From a checkpoint of a small transformer trained on Wikipedia.
Size: 9 layers, width 320, MLP 832 GeGLU, 28.1M parameters.
Architecture: rotary positions, no biases in attention or MLP.
Training: 857M tokens, 3269 steps.
MLP neurons of a small language model. Each row is named by its layer, matrix (gate and up: input weights) and neuron, and shows model dimensions 144-271. Each number is 128 + 32 x the weight over its row's rms, rounded and kept within 0 to 255. Numbers have three digits each. A neuron's up and down rows have the sign that makes its largest values positive.
Before each neuron's rows, "fires after" lists the tokens most often just before its 100 highest values on Wikipedia text that the model never trained on. A number after a token or word is its count.

fires after: " " 28, " the" 14, " early" 7, "'" 7, "1" 6, "==" 4
L5.gate455:145110120083099153083140155144146173136137127127140183093077123159164095127087116067118107137130125129126173162088128210105127134071128160156111140095104093132129166155119163134167124146089099158153149146159117096089153120085128148158169162100157163158106128119132080139131181186152147125139139099125134110154183118161069134116093056225118112144134141167109164098173194112099101164088
L5.up455:114122183163111109134137088146108150154154163086122143142113103166124143143101077116101105135157120149148110090111174165084082139125133153146118084154162096092114145126171125128113134145127128096130097173137106079118123112172196118103139124110134112164089153119172127123129133140124140160193179137131165118158147091119081153098134107086074092117144182053123187103100170134113141109093

fires after: "5" 18, "4" 17, "8" 13, "9" 10, "0" 9, "1" 8
L4.gate760:139120101156123125107071153090181134181143166146141090127192103153161115182138109245107072168116129137144107165146147135106136092138174138115141156111143138094111104053158114116117094087115107201159104145095135098123173139187188149140175095121120166151092194160124145081101120128144157095071132128132090129083141140167150116141074119132170187078142132073119157144122118151085143105173
L4.up760:091119106127070059153141131121171108108152084097147151124117134141159151109126166115216108163178136129122101156146117113197123171129142114118131165091115129131130138110137029118115194147137143132087175149175111100104111086174133079110132132176105081094097046146176093138090133185109125081187130155199119135135105189120136127095107115142185141140074105156130096109133115131092076199100

fires after: "0" 24, "2" 14, "1" 9, "3" 8, "5" 6, "4" 6
L4.gate395:142099180084121173162127127171174112128124121130133141137147093148124122094160140082098119112103117145109111140127142123172113154185145150090089148122197178134117114170114098144154169147073135157163130190118135100159066119162144098159138108155138126157118207111075118125128150145119173149106091143172115119147109105158098147154103070116125088096183107157142119085153137119138112149129
L4.up395:107170135113175122145144136188124169177144134135137122135176118141052149175139132119074116105105160173175110132097166135152130134142154125153082122139090099091093166162107165127128130053108099091131084165169140092170147129143096093111121098139135088087103084194113133161143087094129131127058109057103138127097087158117127129115164133115131141090138106148176145146078155162125184109099

fires after: "0" 43, " there" 16, "." 14, " There" 4
L4.gate396:126112126129093113134179104145153114108088124139176145123155171131107085095072130143135179154069175151150124145094114062103157167118135190079148128142185130106189120129088145146137098112143169128145111095141157158123104137090174145100133164111102162098117117079089129069101094085157151127130155138175086118136097066106120156111110217111179119131089184155150118097054089124169107095161
L4.up396:106086075192114083063141140135116135139196132160123099095121126150157091140140092081056120169102130100091175113165178119126142173168130146161147097134143122116149114061154140153154123101126180145147121122148136159106082128139183169166115190117080100166082180100110106071147150161150141027151116117111150099153173177097132132126136135103102114057063132142137151149080100193103169113129

fires after: " |" 58, " Chevrolet" 12, " " 8, " Toyota" 7, " Honda" 5
L4.gate21:138114114103067123126138134109124152152180098125088166130146089120130150104129106162104085068101165111095123172161180127142118129112111191153124147105153088125149088126145132133132166116100093081142119115086121053110139152127131148109108121087198100117100090116183162203132103123102082104135158118131148137103115162108117074140092134126122077134160125098136130143157154076110099081124
L4.up21:160126073160141092183093146111152095092107119134151112128139141156156128112116137119177099153169135144106161145150065153102143142155123187143145142080080169086109160158067108112154187116123166161144086077134093164162172145161095120167111103124094117150135116108159147102139161112123131071088140097132172135105102190100126139115158159104073103130137081137111154112185109151193121137089

fires after: "3" 12, "6" 12, "4" 11, "." 11, "7" 10, "8" 9
L5.gate742:176166115115139099114131154184148136128134084167121128139104125196115119124140132100175087104149127178129138152202092119130085225103084078108150147118093113131167131192083153205151136153102130131134106165138093126140116193125197139163147147127087132104130165081125167085100159071123087084068143100108070055039091155151098104142115186154235153127178107149121119139109132135095105132106
L5.up742:101197192174159119108201122117125096127102108180163157153115101119112090193143114142125153140121108091140096133192116147126100146168148109107120170171109118104077101133108090101126225125082106154133128142156160047095185112190147102171057165093080137162126216191146154166160114139140108153102099118118077174160132116125102135155171176070116091148123159183180124136160087113110089103139

fires after: "0" 35, "1" 24, "2" 23, "9" 8, "-" 4
L5.gate514:138123111136101189139140135162114077078114147146202113202100166146166084172106118168107163141130164127161126149197172155171105139171111084059093091149145162128170184079124127131160102118092065121072178156131114104138170124140169108168170118119120157123172150123128105119184145118145154119104140158145136120119177121165089087128148182015141161161162119150171129100091126112098129113135
L5.up514:113187138103114177153067129100107168099158164151175143116049118147124127123146097123139136131112177163082169130095138200045124112126173138191111123124128165102112128159146120131184141135058165136165111148118207140145133088174127183148147123106158126110146191113096106138123131143095169061108134169118181158141122076147181061123167171102108130154101132139083097111132102123150135136109

fires after: " |" 54, " " 18, "3" 6, "1" 5, "4" 4
L5.gate229:145074125101101126141082131089152171093128070170105108087160203077121110099100142218163095131132134147112110140135103213120165149119111164149127141094137189125120141123161078136120102126118127183155168121161188130099151151118095158152113089170100057119112144148130134107116099093171104108020129091152168141131109090148203158079117104109131114120162136180102117103096137167099102123101
L5.up229:130159117147161127133102082114102081060144145133074208153118092210131150123095139116074152218165151117098156132113088115108145088157142194165092173085125215185097160130099147127135159100098145130085056136152154107132107142192121163151108104111128151152082123162116142105106161113146114155136130136176174130100070143108152103080096105176099123151139085098102086136120130150127109111149

fires after: "\n" 24, "." 24, "," 11, " and" 5, "\"," 4, "\"" 4
L5.gate191:137122102177166159119127183110149091093208104098119140148123152144132139128118132135043124126143092132143193097135152187089123104148129116118135081058130190101137099074074169101102173140130186129193123160089110173140065110108171123075097119102105160134149183126113081091142105135136069191072168059130122134135149100064125118147080073144113127163076103068086063171090080123082152139153
L5.up191:052178069171170119086095140203107157137121089127122120146134170119110151135159139137045174126107142134143187103090109154092172142121155103116113112082126136117076130096094153167113139196093177124230132141114097124123112121132124137048084072066123118146177160158108083162182084142133088135111152076096110114209186131092103108091142088098134091112112136048099115148058116044069078120152

fires after: "," 30, " as" 13, " is" 11, " was" 5, " became" 4
L5.gate349:104138141135062125136119136099137162082145142164176153167152127108104086116092144150149155089148084184138145134109156120115168096044113151135113115142131140154144120080118184161122120116107193109114143139108163131142167052165138151213142165124173078149154164102195077087132117119100169091065157162120142117139141121151140106150004115145131138165073179153149120123111124058155146169115
L5.up349:134080107132091129129098150104160122133122193124156191138139152126129116117119175104078155115118171122147146167146121183169149117087090115175080152161153138169120111135112119181057131113171106132098157085155146126130114168135114143163094079153187130137174148130105107103112116160076160178077136173091145121166146173174140058147144067136137138150096086066068138157185101107117123176152

fires after: " |" 94
L4.gate229:200116119096142139146094112120144118107029091124112135126112155135184128146118130133097115202117211109155171169131154140141160128104061179108103124130098106149165105078063141120135114094176155140153135138182139106104134079168152146188095134142117133078130030150130070131103024080084128123164171128164154113097092132092067146174156141128158115172139152102111189101128150160034155145149
L4.up229:096143083106150147118098086097122125115097096082071153165110176096188139148128155131112096114145126116125128154182113105162152109069134162114113123170125128116128107101133135110110117084120193097100146079143090085187097084204184081159107066114151116109114101139112150108162062101114123116168198129140144107131168134121100069195139159145166122194143180109118125155153131189020124172165

fires after: "," 53, "\n" 5, " (" 4, " |" 4
L4.gate280:148126092135075073124151158123162154114159095098115121116124145124162153180150086131086099131065124164136179164198170193176056202156130081151123068154087178127121119125095122172102116166204144080107099097166150063128132177126156094131110157156146164080115106160097108133179130093114144092158179107104094083131198074078105116137110117165110135143099118220115163158153133137160137183127
L4.up280:151105135112114092083100187157162132122143130157118175157087163126228177158118119132075135119180010075090142122183120145138078104170167070140140070180158141152144109122130156125157101190116117149102087122153067086122157130147174120122106148124144132057166086162171135149114133144119117187162127115087125148141177142122144107164083046199134183144126156151059138187107097154096122114105

fires after: " " 82, "1" 8
L4.gate402:112144161118055099167078136083149112139127155138174167181119152103141149157107100129137117159095165114118126122163153139121125173117169196113183044074141160106112147185134105141172113122138077121163127191097180100123180135094107158093155098180140136101168106128080144090157116101091127181172131156139152135083107076156112157127156113122095109093110088123186155118065139129112154096119
L4.up402:137091110144147107156138155168139109125063208155113107093112158084100111155162106100094075112120076147145145153112145128113128141072081081091090166122101086086070097122110155194140084137091140114133192121134146151152153176154152086130130126066111101138060108116183142151081106115205152086137159082096122133088128118094178144132129134083098119143158092121096134111163132106188130108118

fires after: " |" 61, " " 8, " (" 5, "1" 5, "5" 4
L4.gate304:118138142076114122070110101099102117138115117140086173136155114113165090181095165162075096108110178080087151165110138122113137120104150177163154155158118081119157098123101126087149130168166117113130075150134111201121131147098128151119078134117076167099074165129125162110084132124126067186121106085097132114102100099152148087071096089139142181125142181085097179129157176109117157141176
L4.up304:211107130147084149161148089086146108135062128149122086146111126182160159150117108152101114126150169158119145165100116113181148117158113143145166144086137209169075102135134123138167160131071109122111154067105157078127102105113173136152104106102193053147139127129099102045134128064152160109113119097124115148123166150140084110146203188122177116188166116156165139091160120139126093123126

fires after: " " 28, "-" 15, " |" 9, ";" 8, "1" 8
L4.gate449:102128112124134096144121188156166101077142143159177097139167140099131206186148122110156121140090135172128176203166112058101183172151089061139170141145153138154147100099124191157133124078137075145115086118152122129147142201081100079137141045110105161128179136166143148145140121145074133120120085075135135131033132126162101202110106107069145089138107147138126109134159088109097069103132
L4.up449:138147096084162147167123165126120058144167168139148086113108126113097109133136128141093077176180182095126090065118137121131169132118134116179135196145157122135133117116160082137117106148126134103229160131137140144158156135176099087076129155134164134087088173163076131145158130110175113146104104172120154122066185158116121169123134151145165138096127123116152189158134154085079196118114

fires after: "." 37, "\n" 22, "0" 11, " Serbia" 5
L5.gate171:147086090141077120101121170082126128170119155062141188131153104145100118101130119172126107131178114169113136093077159129046142136178117108120194129122160137143124188141074158121114128203155136142134145112124155143131126066137120144073089113120138113135087147170136128133164076098131134092185140112081128150171145101098115100149116167143146085110176146190101119105096099188107082126091
L5.up171:117104142066138112092179102115090137156154171091134188159124141140168064143094081186084067129151060159147171093159078112100080127064165143132167121173162181126161126200166143132156179133154170166125160113128140142120076139110114151187184169096152131116174139098149090077188119111122169048154125072125090181162118153135130113094106142119111140129156134128203153112121114180106094122123

fires after: "1" 37, "2" 28, " " 4
L5.gate822:059107111136132130146097160139121064126111132137126133093079124117109141194105146176110085114146137121090148153089172194087139201115084097115134159115094103108111136109125168093093122155157133175101133151084091119146077106142130118103109166109151151113155096172109199195154107108119049145130118139108188134112155128137161086108159110155160117154158143085133122143133103147098087118121
L5.up822:160147064126207122164083101168060081161180132108122125132094128126077140137075147167145109065157169101147129185142177150095139132151146080123166128114138154134124117123108187087140138097109162183162108164100169035145093126153117086066091173120154165140164092138126177186112133144111088144177068136079132083125125131156177105129130117152144108144118147106160158123177142130112127138023

fires after: " " 58, "1" 21, "." 5
L5.gate470:143141083149115152091101093188121116092188126165122145115115180105112226105126160172125117111086127096159143118139160122196155143185138181096128159134135069114089120159165155168154117094066126107153117180140118089098121178090114113135126104125100116132028164139116137085160200182112107119126148098141099148082028063177143082112109092154194137082140144082120162137180125104168113242235
L5.up470:043156115113128128074086127121167116118168154181154140179152106126117108091167129202163074171150151139147112171134127137110101151106153101042147133160117172060136153145104131167118080173073139137114097149159168091110146128136135084116163130105107166122113145140137060094153165232147097103150111214160173113150151166147102076118126133137121143097116151106158129093131154143175107152104

fires after: ")" 29, " is" 25, " was" 9, "," 6
L4.gate706:105124118137090106112131142123132145134147165091147112141128091158123144163158114120154090132199177177132109175110116160190121089111133102168137095133113138119120078148169138139158154092115077119129142175134123111104160096155149100116127171125121127150164151088146084051170125159131112080075182164114127131126125138114108168158144074150179135153039086118163166222093134165175092172161
L4.up706:113133113135079186153143122125104133156134138140086131184194079146125099176148091105106113149182153128123137101135086121129130073080156148135118131103137169141207076162122102122138093138128099123166140100107188108151062100130144125157164117145085166158165127135102090067117084137160181159119164167107129135147169115066138212149175107138130142118137077117147118158112159106156089124126

fires after: "2" 19, "1" 15, "3" 9, " Pro" 6, "8" 6
L4.gate50:081153143109131178158084142082087102186143124179125118127083126180152177191159098176150134133130132155141105159077136119158109105111125140175117139051109067080053132162149053130105135112121060099144093171115125086138129174127092095152123090098129166147097124120139129094144103139144097121124115163157104156142053133119099164097102131095095097111160133148067171165145132158131152086144
L4.up50:165142071147090145107127088082094156166118137109144162143157165178129118139100145143100114180125122127097199157134162040156107111134111132136108117208190092150137148146144078037101121151153224178111181099137084121185119117080123085168114131115108181154147101147080165131121143119162108144141119110145120099192153149133114141114141060148172113106128166115081099090160139105117131154115

fires after: " " 56, "," 7, "1" 5, "0" 5
L5.gate429:111153120121106143079142113095093153118092139126158091147150061138158127068145160106102153112181128167187116148106120109127149123147152138141153121153102073158091084103151172076110123074175140052124114102078095154050120114136118159153140157141031153109163115116117097118154228150154076129132172167115113167157105151113102125120119092094039162130172171128146193108125091143157082121096
L5.up429:133197144140121117124143164093172092093109124098113111142064074184202100141117142124099115154158149141126141134064083106135189117102121174151115127086109127137130125108137136134126105157160149084112187119094115147072154147134123087168133128110046122088147164117128136049166171083047127126193135179133144069157059112091138139135130165091113114157171129105177104144134070180167079126114

fires after: " " 72, "1" 10, "2" 8
L4.gate319:134114090087128137127127108131104096121138133092146169095158125167085065143114160093149111137092165062086106107134118117108089141145220172107090126173106108063157131110120109167150178122131134156128107109109147208156128098144122108097073122147094167151107079093173106140156125177142118105186107206140106142066132137129108123126119161119147127119118114135083172113089135084088154082109
L4.up319:088108138151144101055137188143127104094124098132112140101114131116127110185149077088085136109117118064162075155194121102138120195061138045124118165132118140108225103145142127147159146134138063159101120124104144128119135173154113084123145095181188131127149115105103157150127136117175167081122104157129143126110192090120147119119120181107182133123136094101181201132108113170136131061128

fires after: "." 32, "/" 8, " (" 6, "f" 4, "-" 4
L5.gate358:124127124111144127139096092069136136137168147123127148163152113140128155148127138169151141152093113069135130095125103105155139094084114145139093189112092153160161132111166140182119095095164081072189047081113123136111111139125153138130080112113151160145145142111101094153151108109158103115141120105135130054062178156137173171144140155139117168164100162065106121204173153109154137134194
L5.up358:145119094149128110145082169151116096146135164163106090117119110122110118216097167101088130134132147091115062112113126092195110116163175108073136120116111151131092218104111109135141124063110119109152171131099135110135061082148103143082145159126181145143095150195112116133168085155187073117102134140136145135169136136128147168143095137090159133177149099110087169175174141197104129094124

fires after: " |" 60, ";" 8, "1" 7, "6" 5, "0" 5, "5" 4
L4.gate162:113113141117130125142128115103127127163125096131100091098112152099118080094116113147107134171129097157056057093122193087144115133114139177104155129135151094105100072094146090086126142084164125070144137092152153146145128153106179214121141137148154089119113133182147125091098166138166149108120128077113084123108090083100109183151100122128129111119159119093178158040092159112114138139128
L4.up162:139102070110145125112156151083158151149085103126101146128136141150122146152151177182108152110142147143129139213121160137151152132063137060144129109119127098077086133123086099142120149116130106111101207144097150176088231113103107124192131127135138135114102098131191147120103165085135135158153136139153120123125152097123155156160133123153111109130058108156121171085148149129135160128085

fires after: "0" 27, "1" 17, "2" 16, "7" 9, "9" 7, "8" 5
L5.gate728:104142152086154121129133163107127071058107101100149163165144102120166164108070148159163165169208175145075149183141130148220158074125132158133131107109082116076121103198182121117161155127139063151122122098134083108067167153114134121139124131116131114029151121088105098119116135190125126160101097102110098089144127137135120084087117127159141203105130176123101122147137198120107107162142
L5.up728:100133185081140142123132122176117107102091097121128160102173050132126124108140151132164104121136129174106092092105189147170116123138188142162140117143168183125156125087068102127190109122100103168127093102109084089068097128094124145142128146159132124131135151140120100164143113071117092116113114128173063112176082144161079129049134113095129146183163159158132060137134142098194080187085

fires after: " the" 20, " a" 20, "s" 7, " an" 6, " of" 5
L4.gate675:105162148097120110134170136129111095128075144195129148161112158187061122123126085164098173197135134178090111105096084161142139178136141107038115101128151098152095148154173121114140098159128131134122105129149101150139150115126174128155099128095091142088154120141168086149186143116143181144032124108087095135153168100156129140115128071117105085133080163153109075122107191114164120158140
L4.up675:124154170112108134151120124041149127138108145152105152148137146152097049138173132136158103130153178199191153157134145104084096164140101115087133094143106092150072104181109141145138145099138120152147093114101098159162131139119121095139135225112090182073129136153175134116176074100118155127136109134109082158098157129137074135141114128124106131103088107138148102097150074175113096166120

fires after: "9" 89, "0" 4
L4.gate392:128134155097036115164119126163104130108142181087121107147104129131167156134106130147193100103137121111092130165114132185120133128171099127117152079139079136131149147151120196157074146129133112141085124081100073111117094112102135204139183135158132173144143133146140100114117089127132099150143149077169161202143065082137135180123152117129136078102114150113142190181192135088130120086109
L4.up392:104140184110066158100139094162133101133110114139140106081106166132155102179090178117098086131098163108091093128081099139198145137086088083118154098130090140134176136174118161143120086098187173109131115123171165150147132119146040084102138135158137152140152237091088089120171147119090133105188160183139062106084105104128173098121123117139131107093145142093134120143126136189178163150115

fires after: "." 74, "," 11
L4.gate219:072135116167104087215139151145184126108116104095088123079140092186134125103138114150105110163178118093157128139216069138141133165083147203071156106145103127091145083153165149134154159155103143139169129120096126103174125172142104155059095147110186153155156122138170167136198114147165130100085126069125075138060191132131134158090134109173137128135119163117143172108171128155181008096160
L4.up219:140114125116099156055107140153149146215116148106136154078076111141095130144150127084133198071069138056146083123144077074114129159192116099152095184188136095186057148084145121103081162129141162115164131106136158145093096107200153218144138124071159079102164156103158127146178144130134070100133129123085129162177115139116130122117141151149118169111096185150109145070113173139115086081115

fires after: "0" 55, "9" 40, "8" 4
L4.gate546:075142099202163123144086117123138084146136104150178108190128129110118185139107170107166164099146100157103085123123153135175101158128094085139125147140122133094160157133119188133146110086147145157087170148184102132100115051134085129156133140158081096145141107073116125149147133162150082158087117120149114156137173151133074131148136133085149133106138131155067084184126132151117113169150
L4.up546:122098175121081229150160077118103152092190089149090152113062150170133099208103101135180148093107153108103129134068136101184112140135097084114131126132143110134164163091117159156116148137081118105116131169114185127094138097130083181160131100126102136181170133080139115126144158120177149123093081069108111154147082170093110067100137084152184134103166139159160120155231123103120192100115

fires after: " to" 19, "," 17, " in" 15, " and" 8, "-" 5
L5.gate236:153171131147083098108090122120148126096145104048120141073150109105091158129125122107145081124104151129119117129161130168075142174158095132119098150099124081120158149037117143091119180116141176179115092124129073075116142138112190108112093129111203172102144135119097136115188121120174106127131169118140100154099141115159150146145162106168098162123096145094149137140202126157166118153180
L5.up236:133072150151102143130128145084159043155165132105157144144120107159148099167128117115121120069101152118169192126133142136060096150157127104125109162069145152160141138157144098127151149134161181080147145128137163133176129147152023124109139109064111135156084172118147196107170178122131112090150091079185104054162106164084162155165082127133123148092129064096102085116026147152121178114099

fires after: "0" 52, "9" 31, "2" 8, "1" 7
L5.gate626:113147115097115159112152127163096101136106106110108112164095147168178147119154140165089112177166108172099112115192084084073179102150100140140131133138126146106075087140077128124086191125119136112178131134115119141103123098120133148167143143124144228121087120109135132115165151138153136163110108091157125116142136150164131125134128102126168129037135122140133150143106071139156139124156
L5.up626:090154175129119064092146154161195145094089174093152170140110090151120071139143075147056151099158091146116074143125150162158081117140134126127163143185142163149152129110140097123103104132084163158140116131123128109130124153160104118085184187126112137182095126134135111116168048120146117094166158184132105108123097173088126142164149127139149137085111163124134089080102114082098208097106

fires after: " a" 55, " A" 10, " an" 6
L5.gate93:210157160166105155142140138151117049120148198177137064162119144112124149150111100125133124070151068142161127155098150099155092135124127131166159105080113117124086141139142149124120128155152131128160117111149159095077162150165145137142141105135060133103136100025084106134134177117081098139124082102185089118115097122162091057147169157103117189132119143130087075146103080179131140070083
L5.up93:120128115072161074135116113053102098099190118157112113160067103129150148160145081121133122083086085149129098119168144114095154148148118192098135101107081131116118086112122079148133118107097126117084098120112107171120156128150114127129144134128124165168111102163120137111166109114097192178184145108109140146145051145137089164129112144090181124090159126180130150113137178125161058063100

fires after: "2" 45, "9" 35, "0" 6, "8" 4, "1" 4
L5.gate544:153130095111106093103157085144089183099123164167160167134112138132132094140133083126104140149202130128077146107171108123169135101141167123128124077078104156125157144106113150076109215144183182167130143161151103114140178166137110136114142112128110178112109081117081095119138162147144186129087104067104119128144114104129154137143060119129138114162150169149115140092159113120151121109160
L5.up544:104137141150106145189132102067160085153071155137123135093155139162152120137141116103113182117115069118090102131103151047118182103130198105065179108146156185142094113044143124097122132137131063164142148152134132130079123139129118170048124174137145074103080140183105121139157159114148144143120139122157152098148130134175136085123123144168168095116147098103226135166219099140052097120068

fires after: " a" 30, " as" 13, " was" 7, "0" 6, " |" 5
L4.gate245:169087110120119144182080123143107112085142189212148115090121098158112132110123192149126062139136148107130157158140130117074072158129175198108119110138096175161163134129089130150108146155129119141170120121098130148161114133106077138150089104156084140136140180144116114105095122156065101146106127087177177136126097122125098139129156128142143166110111124167095139160054129129062168072144
L4.up245:015124124101203200150114146192127130093109133152114124161122211196122117127125180100129101122107110111101097137117092123157105126131111194094093171110088171127156108077058172186167122099080157153138165166109089118146106140191124171156166151079143098140101135123090133166133129153142136134131070127131145118151101136157121106120127155098156147126131045167095161118120107113120093170194

fires after: " |" 43, ";" 9, "|" 6
L4.gate187:141079100132145133104108165102181117093142109142107084181175158116081184207100115181120147127089147066193074124119135155116114120176136093163119132140054122119159135082111210116162105103140130126126182240115146110106095176137104157107157129116124144153078158129129169177134056080151111145067154162171105114041176114114153112105118159219142102050127105125103091120084134185138150152183
L4.up187:144064115063117143110104207050128120094101126163127115074130159161124084158072134130146149127161156101113105107160157134133113090159184146161140115189085107120181102075136165143138112135145118077118162143152128101140120191134124134111132121113183131155136147134110165135120106148121164118097170068136108111115177091122123120140097108163149174114123115139093109157161189108122113118163

fires after: " " 63, " |" 8, " the" 4
L4.gate482:093161150132152114120198089063129139138153106131076102135087139134112095160063112160146106045070115111149171098120141177138068111155154183166086119108099067099114124129064155101103107162048066121174140148157098155157140094103173169125162134169115088119103116072100119131136179130146099171083159101107116179150100055157129159168116106130138151151158084120114115141095125150120182097152
L4.up482:145133081117103099157143146144135124107128187129156146175131149167148123130175168175084150090089099125143154134133118165153137088128167149095053186152050134094153091161089118105084086116135142164108173114124125119135188212122169082161165119109135072154107161116137158170141153161169156145166132142205203155162084045181140077107136107092189133096141107100133116129068111064158094157138

fires after: "3" 17, "0" 17, "2" 14, "5" 12, "4" 10, " +" 8
L5.gate645:068102157129127195195104133103160111110078134095108123084104149128128113089165152105145121115083142189135119067086103080105172122133122142097134157198074110150141134107112116136125101150151186136119174100155135119153145160109139136108119138195102110093154145131148126082125147152124159115139174075116140110129136170105108174143071112115138146116159127144145109109123112144122063092182
L5.up645:135164130141088116125132149130116106146132158126150086133127188106077087094169103104126116096091132132107119087174100082113151129153140123111062146140142132133114110159127177159123152145108155169160104112142093128133146132136142095133194125051107154176157156167164057150222132180101076135096183120086140068115097133127145139076182132073151160170119071108170114145118133147074149123111

fires after: " " 93
L5.gate16:139111111142117119147116141099132068153141104099100198044110061078124082212147114128110153123139088093136075094169083166116115106094097114127121164130133127128127122076139184088101123095137088122146125136123078146173113094177129120058146133092133112063083169168132135140202147153144087121121102146127171170132170127137117148150147108103108202143107151097112113122178103183139160175079
L5.up16:112078170125111119167132163138140115125192088048140119136146112113051150103138092108139174058139136118113155103073147105154179131090140099108104114139097170081104128171152146124140096147157161104100101164163142134140141227096140119161080130133167096123102094115145146116113127181137092027155136115132163128070179111130194100163123133186109115071173027080151098139137066179127158107111

fires after: "1" 36, "2" 27, " " 19
L5.gate159:126092118101132117100108121144094114138171157145204158124123139138163188102129144132166178099135167060161140131145108120131169112115176123167169070124110106123168149111146162101074101102082162179105090161130091126105174111079112126100136144148127122137157110126134164124120108132149084127065147132081144154131145082183189069173100095151143083107117144128160136158116163073154080205150
L5.up159:152145110094108180133095180112051165108157135070107143175154161173136064107133115128164121139090127114111105078201131145113093104150143124153112144113103101106148070105151115132067100159186083117137144140091093134107133101129194159176139071198155159132122133087137108150072119182209157118079122111159079159178093163130129100156152166107168120137149139138135152179104142099117120087139

fires after: " " 50, " D" 5, " (" 4, "/" 4
L5.gate97:136101179119156080124132198154068159133135128112119148103103129075178141146099166123129093148157135081107086128125184102182147194140144148078134122213130108120188047174198094125119133107134129065132127100116163143141149125129153146133113112139079124182125109152067146140151124150078143122181102104141097140156098153150177126179108124075101119187154125164140173148178134120163093081197
L5.up97:178163177150149071138126108136081124099199147130106110171118126099186111091130149125090097122154144141195094120108075099167187140129087038113145185091160140150139131126058139148125087092143123102191138145142160152136192162144166102107143130135226109123082149140124101098106131173142149141114088192145096112131188111145124111110127109123115143139083140144180074116108159160144176125110

fires after: "1" 35, "2" 20, "0" 14, "9" 10
L5.gate165:127144089186125096098119136113150137145160139117130147149129153137130094120175138136151103135130127126092097084097139122104148081108128100159141101107107158106187086174111173128115156139103145116168150104165072142096091081150145174122125107096094145119119131060110136170129100129138070117113080118149073065154112144110104158098106077081220125099147174042106129195115089101121141148084
L5.up165:144078157138157078112112122187163077162121115089111108122143151072095108087136128104131132158134104152089156112131189126131118148066069119197113167126068118163087113188172123109050129154135151160157103092103117182136154086140187152134182090150098131144122182157127111134141147134211106114149143196064128186183125167146205177115163131103120117172148126138157084119145166150091103152111

fires after: " |" 39, " " 31, "0" 6, "3" 4, "1" 4
L4.gate206:161085099176117140157095151146104118099128146114083113165097121146110105120126165175141131139108094235076094179135126129148134167137158175115115181166134105050135098110099139105142141148142082120162145158149173183087190094083167134142131106089137120112064146087125011107044136151141101156144118057096112115130123081126128043098027078131109094068154176124099151171086136157125149094127
L4.up206:037162059148114173129100122135178094123169174118125133146111123148166117085123177191068108149109103173112130123107150125133122130130164145139124163151149083098118139112115163163142130121086090107128101202146134173118134110106126138071132122080047085034098186129102103114135115162178155186157110079101118150168123112144113108119085127107117092000158189119149126141082160103163134090122

fires after: "===" 24, "|" 16, "==" 8, "2" 5, "Awards" 5, " |" 4
L4.gate199:131090146134100134102100153125152149131162148151091194082152113098097162194094087173104116083155127075128086100130175081190155178092123150147130153077118114105153134128118110086178089075126139133115115137091121165117123154157072135095108080101118141089112130111161084128142130109119108093121128152171079100116122114059115101190053137093145166113120101181084116142132204160102138110103
L4.up199:151181136096117127112095104120126223160134135077162141176152122163108145174150143175095124113107141092169135121150115124121118115114154135082129139106093100140147071158186097111166175060137080068149154138143175147101052150044082147102097122104155101134124111147121151141101141119123125024138157163068102156155142131206171149120164161116103109116136108162120134148100136143074125109116

fires after: " |" 27, "1" 19, "2" 15, "3" 9, " million" 6, "0" 5
L5.gate441:036156197131101160114092130095117066155122174112209159064120077148161080168136161172127108114128112152144084136076141102101147092116083155131106167185120117206088086132092117139179143131112169128192162122199092107116168095128111140147144159065117125157153241167124092130107183131108150129171159149163099137154153106205129132080168117137124164116132137190136165166127159084160105103164
L5.up441:124104142151149147135122144128086114123181111133131124133147102147094118112146107146116239140161061109113136072104100121166094122122173148161124108110109163146137113140141145096124095112106151088155132192126159170117133171070131134100176127092164125111139134160194153166095120106093148078084154163103169096094092073095149149131146125139153089127124048188073121086157094147092111138084

fires after: "1" 30, "2" 29, "\n" 7, "0" 6
L5.gate53:134140121134069156061100112136136112136133085180106144118128120087183121127076151131154137064080133136130130106074167161117099096124161099118144094171173157150099154193145205147165133151128136144112154134134063163174128085146091091148185098106078176188167076080133115135152150148096109117065139097143155140139079088175104090108140129106137114164153114138089079133129112089113106170112
L5.up53:197098128113073165155122132125129122122091105109143122127118122170126105169141111080121121092120053120124141073153129152131145118098106129169101144128128156095130153088066133149217074162100055171123228091127116186125174130131151157106139191145116089162218159151134103110084079141147075109127142101112060100142088116169083124106114120154070142135151115093142092135171143186062179060154